config.yaml
num_hidden_layers: 12
hidden_size: 224
num_attention_heads: 14
num_key_value_heads: 14
head_dim: 32
intermediate_size: 896
vocab_size: 5945
hidden_act: "tanh_gelu"
norm: "layernorm"
norm_place: "pre"
norm_eps: 1e-06
positions: "rope"
rope_theta: 10000.0
rope_fraction: 0.75
qk_norm: false
attn_scale: 0.177
bias: "none"
tie_word_embeddings: false
parallel_block: true
init: "normal"
init_std_qkv: 0.0785
init_std_o: 0.0
init_std_up: 0.0785
init_std_down: 0.0
optimizer: "laprop"
learning_rate: 0.00181
lr_mult_qkv: 0.5
beta1: 0.95
beta2: 0.99
lr_head: 0.0104
max_grad_norm: 1.0
warmup_steps: 597
schedule: "wsd"
decay_fraction: 0.833
decay_shape: "linear"
final_lr_fraction: 0.0
batch_tokens: 131072
max_seq_len: 256
doc_mask: false
z_loss: 1e-05
train_tokens: 742300000
max_steps: 5664
dataset: "wikipedia_en"
MLP neurons of a small language model. Each row is named by its layer, matrix (up: input weights) and neuron, and shows model dimensions 0-191. Each number is 500 + 40 x the weight over its row's rms, rounded and kept within 0 to 999. Numbers have three digits each.
After each neuron's rows, "fires after" lists the tokens most often just before its 100 highest values on Wikipedia text that the model never trained on.

L2.up51:521493495488529436459491643499548510543499455473538521438518532559507564491485434490411427519461512485479540508512440514483488408551441505527529487448536437537599507487492498496396465493555524546435458456498528468463503506560397509550502458448492488497530597556502506547518536559503495512446459521533504523514473502495522474499500427471516552495468485503522567500529506494512565540489471517510461553488525473485524522472529513564497524454591465580465446507504505490503517477489526413520528549439536460459508524434443481515516476492438434512516399502488509529569478517505533485
fires after: "\n", "46", "20", " B", "6", "39"

L5.up16:578493460519514454480438513506511536458535501535599533500520520502486502517505395476458509496430475510388508499435545529475476430497485440510518543537541550498468439486463518459510516492498506500544498522529532491427583526460482578530497535405509497502522578447478484582569566486498543527448425503502515446526542527534534508512499482424480514521460498531510578533441463485494478468532452429500474578505504414479413483501540517534419516534542492485456436559477507470611480560477532471532534626458462475443474485498469532538497526505450420520503493529498550501517555519493519531
fires after: " the", " 9", " at", " won", " Form"

L4.up667:512550497499501504548456516518455512501454534552461519447445493503403456525512464444477545503497561485455469466502474471482454396539546511547518490540510498447492560384472450499487470529510512478473506475518606533490576461477552572464545490479487400583494498507487504537458502449503478471532507483506494500517508566520517453462565409435533534541553503540502439481502429526544534497424438483548528506506444501547515512524509507513474463453540508585580534470504436494526548494513487492487527496478484475505464482515474505571506505544516506542519540513517465574477588555472541457
fires after: "\n", "P", "==P", " p", " (C"

L3.up502:516537460485524541516507516542524498459365531571510496407464542533444385569501482486440502473522511518464550564436415508465492482551516533585550469521558546507503484493413479506484495476511418499455513458477493518435486514543461583548500532529528572495492526540523459489437493488448529482507488573525474509519494457472538451518511480490477518523454508493490506538586433484511524511462424493497491548482491475498464490451557479481496522521515468536539520496491510461495490535484484430524544472427557507517387464498558499532528494520521506410489524512472542458482507513497526513
fires after: " K", " T", "St", " G", "K", "k"

L4.up820:466524488474508547558417519499531554495507496480481531425418477550446512561478454440482496496538497513445506473490501491532450483527482512522432505503518538476525495520492523507509499530532567457443508489615498514466483503481347557514565525382513446520482552512509519418475469499475490533489496492476450487513532452536532442503588516503451564537434467493495458562498529535484475483516494564474503523533492509537468508473482449424487515498487474511484447528531510489588464528440561487475477502475498507502417553535469453539512508429410531493533529576547424500526490483503479476
fires after: " K", " V", " S", " H", " Y"

L4.up477:465543481447579535462495523507399494532498547459542496459498523500493505477552455522458483541499469480507594579483474538458523452515567482585502499492536554445530519461503549512545496542476471546427554428582559484474491452530503503551522475443478503522474495548557442442507501500441491522514484583437463507583527459548618507476573442456471527479525442551483452512455429478508490445479473562551505515507433460492498447443582529518443483522534414473507522468479473485505510540544539515542519509491493468525402507484476454502565498455502483507475491548507441551490498511490547420
fires after: "\n", " Ch"

L3.up393:465542513467473465412426516473541519446531549491480495497517518476480464462534498531500515497514444565484462517451510488474536430469516502477516526471520507534524553537508485505511491517469513514507573445489554503530473530556495449494486568536565449465543479532490385466528516444471473444554484489372514484454498526496530476507624431471441521421517479486565473569582571532488514471424532413518472539537518482459474528519499432498540473514476455476467521555521472475464472442470501459516484477471558447509476469504514452523481468548435455521529476477564557544597514476466557467
fires after: " D", " R", " r", " d", "==D", " (d"

L4.up112:479440465532522508445533554561483430537464492564491516561503516519384446442498493450452409505443504546521524565535476448411529523438507481540485598502495472576518455506445531458468477559473495495442439491526466493464508464479486506523534502500444421523583539494436455517495479498438493507453477524521501534527509522507518509509482515509531563551452524541526515560506516502501596463504453534482429546508517479475562444508452442511471462521557500483534463506517459535451523561491515432524536457521530498429483485442550485489578544425467485476483486455553564531548486497511482501
fires after: "\n", " J", " R", " Rang"

L4.up446:514517537458555511405508513531482535429451485528512555552490459564494507552436446471445419480574499492470589459481489516480405487570482515523488509511482475395487452470497488497442524515557488533452490476576545565500483462545481476661470509510485509470448474529532531480507522495493489495491502530538501496496457526445514508496542476466546599603509471493536493477444494500501507495552469453489550560553520505382517476448581514512502582525578534478493486532499541417538460476503496502474547495470511494510501568494521495524508477488497509508499427585494491503479566494474581453
fires after: "\n", " T", "19", " B", " N"

L3.up814:408460455490521499453534533537539559481480534542574518489526527494497511440577536537514464476475582556485482449476520426432496499503513497548453515451447467486492497513504496518508436584492483507478566468563456524478477517517482604572516514474563481486495503539514502462462495386502469477478489565475404438494481453581529523505514502496519613555484469470493451580553530586515477462483445519529408464606472490460528448485493481499501453497551469504509477562494398513458547486450508474502481451436526525443477515536467527529528508484489503503486501554472459491509469468472530459
fires after: " J", " R", " Sh", " Jos", " Se", " G"

L7.up558:481461486507620445499484526523519544536523535547645578481530498479562476512509417512518544528470584515512441499518551508497503497441534482544511495473552521589483416489492526590500479518428525441463452458504464535528557495532458506539445436433497464503497437529493457450492538464452511492512444473498468502492460521476503456415481481520542487532527572543576517517509551465497519471427521535509471554476512520464505537496503467529506521513530486439535471548484483538544486454441501449525496522482618503455478488527542494504591498564479502433473496535503531481501499499479525409
fires after: " |", " on", ";", "On"

L4.up644:531484506374586542442555538529531496597493467514492492448575509451476545497517456447488452498547509503453506533570429484496433431498492491511493442495526568467533536504485459590405483565530501465490516491556463493500488507519448536521505494439537476492498490552476442518481489489479452457462477525495469469437521585538526468481624453500549625465462483528506536510479482517431457456466468532509517514527542489411514544469553552484510521521600524484549462534524490453492533579534560513552524493491521522521522537467518473491547517490500468488456419542517536482508485495406465495
fires after: " Y", " K", "ats", " J", "Y"

L2.up659:453578495466501507537538537573466497490453518452526525530477566478456496428509562471487529426397555454426467459445506560555533478468438477519481504447568426528517452525508497481482471446442445488498554511513489460541478506531492497543473500504452436486503522541568498517467549476461508487526443473509493527544529475502533500493561517513429469496580477587598464481534506609547517454454510468499485466543483484494509517488541541566474451478504457528515516524449442467519505544447537497455497473486510478504510437509550511562521586498500485573539454481534467599564566554426552476
fires after: " D", " d", "c", "D", " con", " Dep"

L3.up17:487528464468584539512471572514552504541523538486497588371470518485480470507519425489450474571532415506518456530544445542501594455538548532527537471473511502513515473459540507475504484517548437585446540434567506487478482560580484527578479463476414421460466509522433503424486535516450586534486403521467510547512483560523570475453502512432466537537486484480501478555489489519460517531510466539511463460558495482478510499477617487486473544529551477509544504507529500522474441551519532486515546512586505487580448496483472522495526514441504508460479539443417480572527517487524516497
fires after: "\n", " G", " K"

L2.up323:549522502422610516477488572547488446516534477561528498553428531514461460501516435478485444552502483458483478522478519449468491437573531478476518555420468426510451495456422465429433505493456558468468436431574471478471524514454437465525526449466518456559515461534504487523517494431478554489515550593497471466484432502508522473444497489521545527514516514488498499528502480579521507439529371494507501554524502446462523496484476466529475551476520408461497483519491532504482466565472552437535466498451488467461496445466495503484563494498531466536530517498537473520564490506517531504
fires after: " R", " H", " Y", " Sh", " S"

L4.up489:553506456451492398548581546553512453479542435495592537574510531532497454512561513438466560520513513519504468443508400491497497500515491429491529511454500500540540476483471477483405464562469499541513496425483494531490543538496469602434510517504484483519447507548459432477468513422486529482382499508540504527560515539493545514397505420517522563499547471494508563567517479439490470507530468508505464503523542486440504548532517512555500520503554555507484439489518523486551439540501493504571513540499507497486437483537508577503569486415468514444527439532488530522465460547453562497
fires after: " |", "°", ",", " $", "|"

L4.up516:571474479478593491477504490509533533450487503520517514478562455500412446567504445445463456509541472445484484506488461535463446451556516477473529510488484493500529507480481468482501509520511500443362463413527504506469479534528492438498565487501516517480489469469504478572480535481530506536500400477551481502505507527509558460513532458426468495550504541495530474568463450522585525553490476466498538671517498470480499585493565506508513515502500511550429590487463552492506477491486471507505494518449496500497481561492511441460496553495489493604486473519550510513522478576447544499
fires after: "\n", "19", "===", " (S", "==S", "ond"

L2.up758:441487477453574516512502541555498492523439533431540518396534473461429495529448506481482485581460520483499566519524488523474514490542583537509516524452511522511503499434471427528507582487530523587378436426498482588469520561552472492556427413490452440473510519469502509527539541444455565551512482512423395504510520489542548513477541525504531550508471489533494524502474493530544469502441508527459447500540501504481568481480543489481549502466537482510485595553525497551509491563537478499524465440574482514592540502505467526488535484476486525493478437562526474485490476536487488455
fires after: "\n", " J", " Sh"

L3.up548:512468534510522471459539543530438536500537500561487496497458552426432473436465474573503500480525518524458482458500524458508454450469560507602509577452485452564575500538417467491485456505529451480531520489510558518471422556502463549499532543506461444474543495491494474457500472443481512409465435500548415503470586402571529481489519523460517537522529432475489502474579438485501530486543477499478436541522492431476518521450477507547438516466523467535487436522477559514480393602481560445550499516479507487449432511527475492551548548458490474512536525558565484494518539520493470507
fires after: " F", " H", " G", " C", " W", " B"

L2.up175:462489485436503516504478497501478571493493532516564538451542518493480546397521516470464467518504501512462529565484513537519489434507507516531465577478528489479638523424476497557489478527554473553451488484485514509472494502548487512486519459474495461471478518511490455558577506553425459488480483443520419546560538489469537481439537512446522583560517490499546497472482526512500510442487497494489444560523485453520507513456570544505468425474573470502456489539412497485534515594492567481525545513428500454521490373523485505508505503402483440540547512498546480549543431533471536507
fires after: "\n"

L4.up704:474504504481537518512578534498515530453467535548497502407611521473460454498579517472438500588481503473513545486466496440543481481506605517574514568396518507533488512436500450463443495495555454488468468543573452508455520517508468523466495458479595479456501460560517478522543505471478466486455487579489447487455559452484546450456493460486520593603490491445558575497507475484492529558490422493506487543504503461456531508470575540511431479522533503517415528570515507490488535482516499483551488433432548465524478549568512534532477524478475419515502515589515526463508466498443492510
fires after: "\n", "°", " J", " T", " G", " Christ"

L4.up367:433492511542556511502532524522459485531444483536528513486555508530403435494485525503427475429502519492428479549582468499459479501535529446470466504529511479547504466506475552502413502471508486470402536451505462530445483575496498433446513499489530459470568531504537494525512440463486524539485499532455482532466493447494568447460560469439548508467501376419439465536578560518452463526452585495485474531515531463492492537487494487504471545575469446521454440524500448468468490558489454453482516630524495525484523442509545411547512521495489461489533519444502444472523530507467508519
fires after: " the", " d", " h", " H", " ch"

L5.up612:427578461430533491552490565509485506475487497496595525447555517438498446498430455465484493525493492480474542586591466533543563502569562493513486505530579492427540515450557502545486491474539441517457513489462552467494504556498405480591489464456498494516449580570530418488522470491415530468505436541627470480581518529510554485510558465473497528478480461512459511455476454501501483447515552528512446520495536525487470479534519535525458528468512471478478481496462562514534512506497586456535585518512513572520481432491491437519462551492501532444452503502602500504489475543512581503
fires after: " K", " A", " I", " H", "T", " \"I"

L5.up846:457529478484535541458501491525466408528470497540510522540490523527515459464497422524514475533504543510500468578512556443499522422491451460499565513484503488508540460534518471553473465544435483487512440479567453502483472560468471495473474528417458459541503501510473469428459518520451503471409499519456509452546480463550518560453566494492491593549463453471530527478513461597479531394449473562477475632547503493499473530448509501552428500493532470534491470504520486461554514509438588528492520516501508547514423510517528471510557562458446502521559509434516500476537515505476459433
fires after: " R", " H", " S", " Y", " G"

L2.up734:532446471514450514469556550537484495542515455531611534470533465489496572519583521491481451534499517619466517485465446506534509485529532465542513519577476492424512506477491467526540460546548481464451442479542434497415478507476490473526465548443483456504494485513486423561487445479541445451473474549526471525521537484555557519382488406450509520549479489497533469599543461500541509500479483452542407598503518514468492532455489495514498497482551525473509468523435576484491392512518502470521507497455529499457439562524487508507504550526535489509597529495479481478445538520465531425
fires after: " f", " F", " B", " E", "A"

L4.up58:478499444459539488484476516588454502544413512481498520546491505558408492465529455519482533468538587537433501511539545564509487513518539442551493518580560430516539514487467475464472491520485501518446459507473547579442546487442493493455501414470511478469457552539559512470490476464544533481508462507480471509624521413615524440518537496520521505458526439547545483480506478511513491506495481574498440437506496571501512533507531505452455433562516468486430512580490507514562456551432562474499511542520492514499413467492525471514511513474481477557502493503588537494509570542506531440
fires after: " D", " L", " d", " K", " V"

L3.up709:526420437524512467441531539507525509551515512468494569475515568568500507492523453461452521471523479517424467519499536515462499443556524477520482550519561482529541516454482533464514434505497556475544528437517543492534481522595438463473382524419483504494479528509517456433585582507480511489533443509536467526476533532522520521512471478468506529520498517610491551453454513559464539487485490522515504521555574415509437469460562511479520510431503519496511409524495442519559495521490600467562566436435483512486533461501525491506531462525488372475447515548534505503507495460459470519
fires after: " the", " a", " Tenn", "-", " Time"

L7.up117:515543532470538353574470590557515464478563418516498525530552538431490445511524545488493477531524531505519449495434560476432497498512537469530500518468484460544523504487500498477482491518431444458513478474457520498554529532564504511482460529443497498523513519595514446504505472427476546449456524459501445471548484555481494550481596509529533485438509528551494528495479511489494495510579414519541539519480483485471516530454498521490551537527536511507517520479479516499447494549393587434453469414489547434478484464493591533557505530549480476452526512455460557511534442466448469446
fires after: " |", " 5"

L4.up448:509503520534504520508507506479488497508495496448542536550506540471523487468522504440465474519575499537490525472423509504469508490581511458543484581472487465528511485489512513503446500566434509540507516453527509550471550531553542507542537535504511474561483652503537415496548551501480560496447551530466517494523489536528504460535526481604439566505480493475569555568479462455477547509497512425500443548602483415483479473420509527507520580471598444514478412502437493440467461557482518470519558499444433496428478534511497547533531452530475417514493450538496511536547540479555483423
fires after: " the", " in", " of", " for"

L4.up159:629497572452581420509551549483531523500534513464527565528457497519490486509463508460492453548540529512468501476519487543494422476484495445560597519490517439533458511484463533503490523508551469543534490471491466510547482479556515449513426505445519559528538605443527478390479472406464512504496463504493491502521534535493515513452502448475499529519497526504480525526482590529490582533490510443398497608469489446569472476489498494539472539530482501504574447468492519500566429487512534466558539447516452435498467460536600535472463530539512504505511487539505557553488474498492458461
fires after: " |", "|", "-"

L2.up332:488505425437495507499492485539576533567535537476544537482456476518490503449444491434435471528574485463469499510504477459398480482582524551571502549477484483484552540443497421572460524481522495447405442506584466523543499473525473494543510509429571511494554511439472445522510456498447520514449478499485471493484535478512517473480545486454539542531486474496524470561480538568542561389488437524522433489535478499459546551474522446458446507538547463488510425530529483562467486553512487466534564495463527538488440516505521513507569491496502611541429496483528470486517547547460525451
fires after: " H", " S", " M", " Y", " B", " J"

L2.up355:483496515492499511409499521552535434535488582525487529496512528487425475489544435483510520576515559491539541536496489462477441518497443480546573544556505493530546394482519494515455424536456490466429516440562466561495477507457501497555468465461460402434451572462453489451476498456424498484546495590449483499471473475513488509469544478502549600546474550537501521537524480463519572457520454526435517497577502479539492488508464515472415467545459493521512495525532457483537500492529479424541546520512492500513457512495610483477520497467459460513511489484583459574552490534476447495
fires after: " J", " R", " Y", "J", " Sh", " Re"

L3.up448:524460455432537488509523510523435520529574481524534477525451466605480481500539508509456467498545515531439520480459516497493432463626488524553578572469539497514505524464550473556478487510515552507468492465544483581487499503483399540438459490567510438501500489498510478484517478479452450473481449476553464497475482513554513454462541502491489508556497427528519475550477501518505430455516414512481433493496438497536480543494476555546498530493519496412420471615415498573527380523472535431519544541444551495515471474507527512487537523445509469422493416474458513446463526544426534480
fires after: " S", " C", " s", " (S", " B"

L3.up167:464413451447595501522501581525427483503474455554497509493497493457469462442455481470505462499578527548490452505480423444566456471477496524563544544407456480451553500463457494583490522484493449540433454507580500463515514506445497536528499486494499479439518531595493408456516512469454482497522490582473449599578529449526530505456514486478480582536515471498549501522488465459455471519489490594448452575511493526458520533523524533515472456523552509558530506507469501498499504604535547487516555478404439460540484474534490514538522497471432498514515513567544559452509457527513482495
fires after: "\n", " Y", " M", " K"

L7.up823:492420547469499494513389472552576550518503547395443559543494529498494467535463520467444456440495478440547518521493499513506493411548473533495467525493550455521488444496508510510427467528456482501510479494494522532516539456504454463479471475528513494476512516518545466434524423441393527508477434477474480527462486493556534484496525499538490480468464426466520478484476526512487544449488525517560445505560530542464545525418503507563491576462546553489458502594483489462496514535435496486464556509468523491584559545505502514494508615521495498460547470509505452462486529520452524427
fires after: " |", " 1"

L5.up734:566521533444483479479497523510489486487432567543537553507483519510401524560497516534432502490531533535431558465498466521430622528652534468579487537541444474535467357457520535479535506516494542494582537491506490530521524515541489501483543582485419495445531519482551513535518480534475453545519495488523497477503523555440509475519508529504489516501576434491564516476519526505530543484504557469492495527467476526573520529468537463490528527535480496420568455516481421552511491555445547537502471538475443505449484541564517513503515518492483541494527493473542420473497562555430508453
fires after: " the", " The"

L4.up862:491495396432509486462503483541485597512458442509489510504541568519473509562543472474480470447510518491526477468446501492541577420529498466482481548442482527551525509420458469523472513522537527524475441471500568523507558527561508509469396510498548563493454525474473436470542534491472550456465472481544472438552579445543541488482524516553472484515497527563481521461458471535486510519553533488485466503470586513459486596488466508533468485498520470495504384459500445538533513606458528482518523420536478492433499536497564496459546508478514392464428553509589566553537537563461502509
fires after: " the", " New", " |", " Royal"

L2.up163:540501502483477505393460506450557459488540508543561526446457449524517492496483543444502497546584523537470508461473500508484476427545556479586504566579513531525460434487474448493446463538563484513476455442556586537492497444552493572461544555420495477523539438486538493545507451463493501436437453476508481533449473503465553493515498485528440536497482552483521561598548508521479482469529417524458487485529509471461460478439502521465474464496542461498505471483552492426489475543458428474597551552458507456511491441482492481515466545519498472504544517520547485501504478565449439499
fires after: " Sh", " B", "h", " b", " j", "-"

L2.up376:452476476499489509461463452544533551487483501471493478578465472492471502456468509444475472473464483511471542491497477572499409551471555508484530537569507477564499544532516493507470477551522437503469480505444515463538468488490388508529543414505452491553536508445530473447534433505508459522467526482443478512489465503496513481468520496517486496514468463537520487489476543498495531465453428484427491482576536461454584549531576509500506602462569390489462480512529508530522522509528475460487470540455512557436443453508500511466506576483447430554451480516539591550569523575502494471
fires after: " D", " L", " B", "l", "enn", "ur"

L2.up598:541518498487520520514474494529462486469480482475513526493467587567441459505503456436441460500497458511512524500528466483533483469482544503530556503490486542509522494512444470535443490514510437482513473344627415596509454504520465608525520530409542527494521517505450393501487539503467503469500519534524530514531483482479506477476549446514481528459521534467533520532464521548530573483536414462523463568461539500491470487517517425502441480500519526502494528545517553477554523534493557497512563456480497506453427445559529500560507508492490553499511505559549537496503498493398482513
fires after: " T", " K", " Sh", " R", " Sc", "B"

L4.up528:532540510460540515468469515552466479544532511540519604484540509588468511517507526484470457480438501485509464488452490469482514423494488543508475513426446456635564430498420502489483532504449560441510464431464504536539522489543506486518461511520465496495454495482543459461513519473448541527396399520509522518617515464455514495503574500569484546514485470505568477550451502486508552587567463513490505618517509430478574534445515447496461477448523522579512475474468500468510500536515491518591474500520517509537483494573537435497533512495503469499531509479538570492547528517466440440
fires after: " |", " 0", "|", " −", " 2"

L2.up431:467507512518570485462469523599453413431500474460465556507471481526479498468491507406508465477530531507473506481568512531509531521527552511474491525422493469550564501527500542611410488477442510491561498553486481428516502586474420498478492448457464490453535474547549484523478480548473514524524478551489482420535519477487507512482587540463491557466463441517582476552529508588492514480527469499441549579509525470461498568484511478514519580505485407497527456564531439439488469526570523440534465479505524514413506509552467461501522468538474488500514425527574551560501491528518612505
fires after: " D", " L", " P", " N", "-L", "L"

L7.up433:464435530438603447538479500479481485470546529484492580446543621503451524476472490508495437481462550462575509507556480558558559460532489522560476564544488512428518487534456468515498470539518473559480458453466441491527473460498502508514416486534525542484513506495513458426493498458442522458475450446507449516532605461513516460502521505488512562474515460453510514548543487546548523532503471548508491530503519479493493547469507426532506539480476475474476534529534430484495488561441567467480511499509572544473525455582510433484490500459448478450486504557541489527529531487508525412
fires after: " |", " 5", " 20", " 6", " 21"

L3.up813:535493493506500497531510520535463521491522501558514522495519510583530492514537434473493429483502528566453469539524469437507465480543432521537520549537492456507556424535548518465480492534505522437552502451535470547508513519533489502474433539553540448536524521500581537508500456494484473486555461516508550481524552473556538506337574506480433497526490533587536525527551459498533511535535521478527488551499536545580458480472509469475513519421537466439471473539464561463491379504474503513519479463428513403503518385583480464497526504470513538481565431530549421479425522531465503453
fires after: " f", " F"

L4.up33:503521548467472508486493516525455513574501486509453558544477583502469493502549476446420499410488538502512561485460479559490574427577580488560515523474460462540504524447466537482491519527498529504509469436485465516443497552519452433475533568526463483433525577473509452576517535505376492490522497503444524365520501521490426507500529504580489506466500478514540520490483518498467557533454557555463452518580555443512464573455492522522516433502521502514475427514397484518531411540454528417521562495483492482452447457482480491455586486467531456452482498498544465516498518518458530513
fires after: " the", " The"

L2.up297:488537427530558521482506481463489448474500496523569519453462492500486471438416520482482475522427446423430534481571481502452424398516546470480486548500471493440456469492502447492442454555517433470402520488507481501447488600531521471546492511457534447569596558530519524496503527458521520390477499530506486465509545466484540471542571458462510518551561578464484505489476582483490483436562528540453467514536494564475469487466446516478525532533491516471511462571502541468548532491491460449506437502472500461551534453540524500498527502527525496510485503492587491521523465609446539489
fires after: " J", " Be", " H", " h", " W"

L5.up366:445470488449559514519451507560511522465459481542549524386506458520425519497486505499464468578559425544484525485496539499502508496502495558562522497528464428554601515508465470512460449516567456500475417503594495512430495547498485496489501534461435518458521484486495510484486459456467475470458490509490414551482520464561514511493535538478498494514524490445481490442518496490497499470486468484538457620469454543507534512489505516534516466480572474579520529565562515486541496498526593511517456487450523456483447593550505461538502543452484502518424499522552447531550471516533572463
fires after: " K", " P", " J", " G", "\n", " B"

L2.up488:452451458466540513460585543488458422570499506559535499464538548468479434494495460428436480501534494533494497520511511441492408505528474519561498485463538413527544494499480480481453468518476510526453510451549544572422473494516472550623534526491486528494551539473502413523531507476443499498509404521476504519513504464511524506528538470557547550557479544474495489561479478503500559506470470534508482505525485447498577516462592476447458493482521457502438519548454467477486547544455494472514525514488556530498486497513537556532524531477481529509454491466595447500514518523471541368
fires after: "\n", " Sh", " J", "h", " R", " Y"

L3.up849:425549495480536565483507594502483449499530538551517506419467499488511517537438459512498460592483532512494575423501512513525511414551431581586483525543513553398531476513517487553509493567495525471401424451527527537479521519506476585527581491492487519501508465496469491484553505487442583497474491550541445519527520462544554440496525479452472544510467457519494490500510468478447492424494522500492422490500449546512510488488539503547521501462526488430549419571541487471496487449521588427520527501504500498486456484506433461523507565484441530477466531499550453538580484495519475509
fires after: " V", " H", " K", " P"

L2.up583:486480513471547487447498577493559521451491474647542500445451516512450451469483465444453466489550528540459523484521501470505462433513530511495453512532515487537492456472388484571415433497507543490424443404528499526483474513528463522482447497476488486540480498580493473506549451467467512471501531487509522410524478534555548418478564497520537530519487521487503468518508549540524503539512438526559498531519497459473525543496524516518418536504477497448525444558414518502496463617475533446503490573450506577462486524498498501479482550508487541437485468479541496426516476507501462506
fires after: " S", " Sh", " H", " R", " h", " sp"

L3.up717:443496426485572493410445599556517502524426501530476541474539484520495478433503499484488487601538496550560463545458493508503536425564566501489486462475583463512481482470502494472470445495556495523447510388523516553521510493515447517547538441480473459536506465566475485431540492487461548482524476487456458581499487475576499456529514492466545505556482485492451523555531453495552494406470412541507458520521498516459530578451567503478479476488517519438476524468503551572473460583586520504510557451517506448476467491469546490525485540484477453422453459562528490489514493506541492450
fires after: "\n", " Q", "-M", " Z"

L4.up850:514551478426509481487536514561542514455474546547505537478521480501485532427582478425506438521529542478484498458452478519412559527538532448550538488531547572446541481448502562474538497530524505474467585464545519487436447505479511525472516477460458527472484536488492505601507544461469536477462415496433464541510482474481544492456534466445453625499510477529534512530485491560531543424484520533505471551543539416465512521479549506607479455551539504480468470517390509547567506535510513490539525530458484468523418510550542474532556547525493453492521451516487418572534498549490401453
fires after: "\n", " the", " ph", " Ser", " cr"

L2.up125:446451518468518504537511547502492530535491477575526532458520483471494518528427512537484459580517512538484527553514483469485462486516500535591519529477460487414533500484468461464432553513434503388470539488537508558479534468514494497505524462411433497560522552499533489435479537532519500524486505504539470518519479524477509441346513471407514547514474505515552493483509473492562473447505452487490492620523445459522520479477529514452430474465517486494535483536402555484507401566524510483550500521426516508514430452493517554485539487485461519503566449516503513513475537534485541535
fires after: " F", " f", " sh", "f", " Preceded", " m"

L3.up645:520497452364512486483517524496466477487527450527562503499521517507464474514537508496499475557563482518475491554448415490472491460486414541499492513505487516511521486463451454534433505487548529508513439465576525563486470489541425499493524508468540502475510540542511468536487499494420544465499429526541368543523509526497589511499485461543494581603499479501505567620485467510549524432433511473468526616520494508428551552444496501469462525507599465530500507537516498477484507540438534494534514522416530467446494461485516585510566535446473499491491454516476531471525522501484565476
fires after: "\n", "°", " B"

L4.up316:539491471453572476410473545533414501543572517575516533481469535539462449485488487462470513548504570506515585495571481492476540494509503499525536526490558510529520468552466487506519505503520533438491525526519411539477489495421491603499549556428509452415585486532451527504520486485451521446525470498504435491551509402526517465486518452448516550571523512521532520519598463542507499421506444467490419502537513501470450537433489455484460533504489488485453519522539476495507481549479545509527506531459520534526459538471546454587507525489448534475518499587554417481554526517476537484
fires after: " H", " J", "H", " S", " G", " s"

L5.up760:486484493500463419442522489488495544560490490544550482513542561519428493465550471449495495495445543560464494521494468550471563398512475480533522577473473479546558480513517427472511414556489562484489528499475537494448430492584367419523531525531462488491545516532516469556523537472477494513422506516517453485554513520516534446461522490553458504554520498527532621562481512507489395516454514432470473566504613506496466490429506576579509481547561491489455473529443486513508511575537466505495506527456473451477478507511481472520512479459483418491509522481536520506499478510436562491
fires after: " the", " New", " The"

L2.up269:466603529518535572474479586560533483542469557463489532488385487438434454496462489463528463580498505508493547601482524448519531551477571463512497534530531473554525471465470538496522447483491495517470471474562472496507468519509476583466490455505510455540488548549488501463437451447521507497510467542528490509577486486543549474449525454510557544497491513484483485564524461566455505502516482559505457576606491453558557488486531451488434527520587514440545503494517496485522499549501476465576488467537463493576464570461517519492479479508440516470562493501511462462546541547559446440
fires after: " K", " G", " H", " R", " v", " Sh"

L2.up546:533559555487552481509569516551476452541497436514532531439492542493510531443540503448441438546498521552558418436458562426509540376491551490539524502455499519560509545473537528494490490489511515472468506560501461483465459457523521482516493464444469491503581537493521467444537454484462529477488486592557489407450521503576567407472501440560480583550525501476527463505502476467507518481527471608460402562563452419486529484461543448533450525477532451522524506513511525483422486524471483462541436508524550477444480485484522496502577506437504485520557518502518466493526497556479445488
fires after: " G", " R", " Br", " H", " F"

L2.up420:448497492511517463451475577487605526509489503451465482496483513470475453500494497456464465515591504557469503558556466511451534473486493480530461510543462486527471498470455537506456493570500365522483417482541558486475503489562479542511507515427474534530545511517561463558509464475559429522550488507484525513470518478529516511517561538549478553492499563498556535501455517464455548537526489498515401502560494501528458541549477487469459489476498492490476496524529552515565539483429532540475465449520415505457472493422511581576520510454387490499489479489528503434481485485510457489
fires after: " D", "h", " Sh", " th", "D", " K"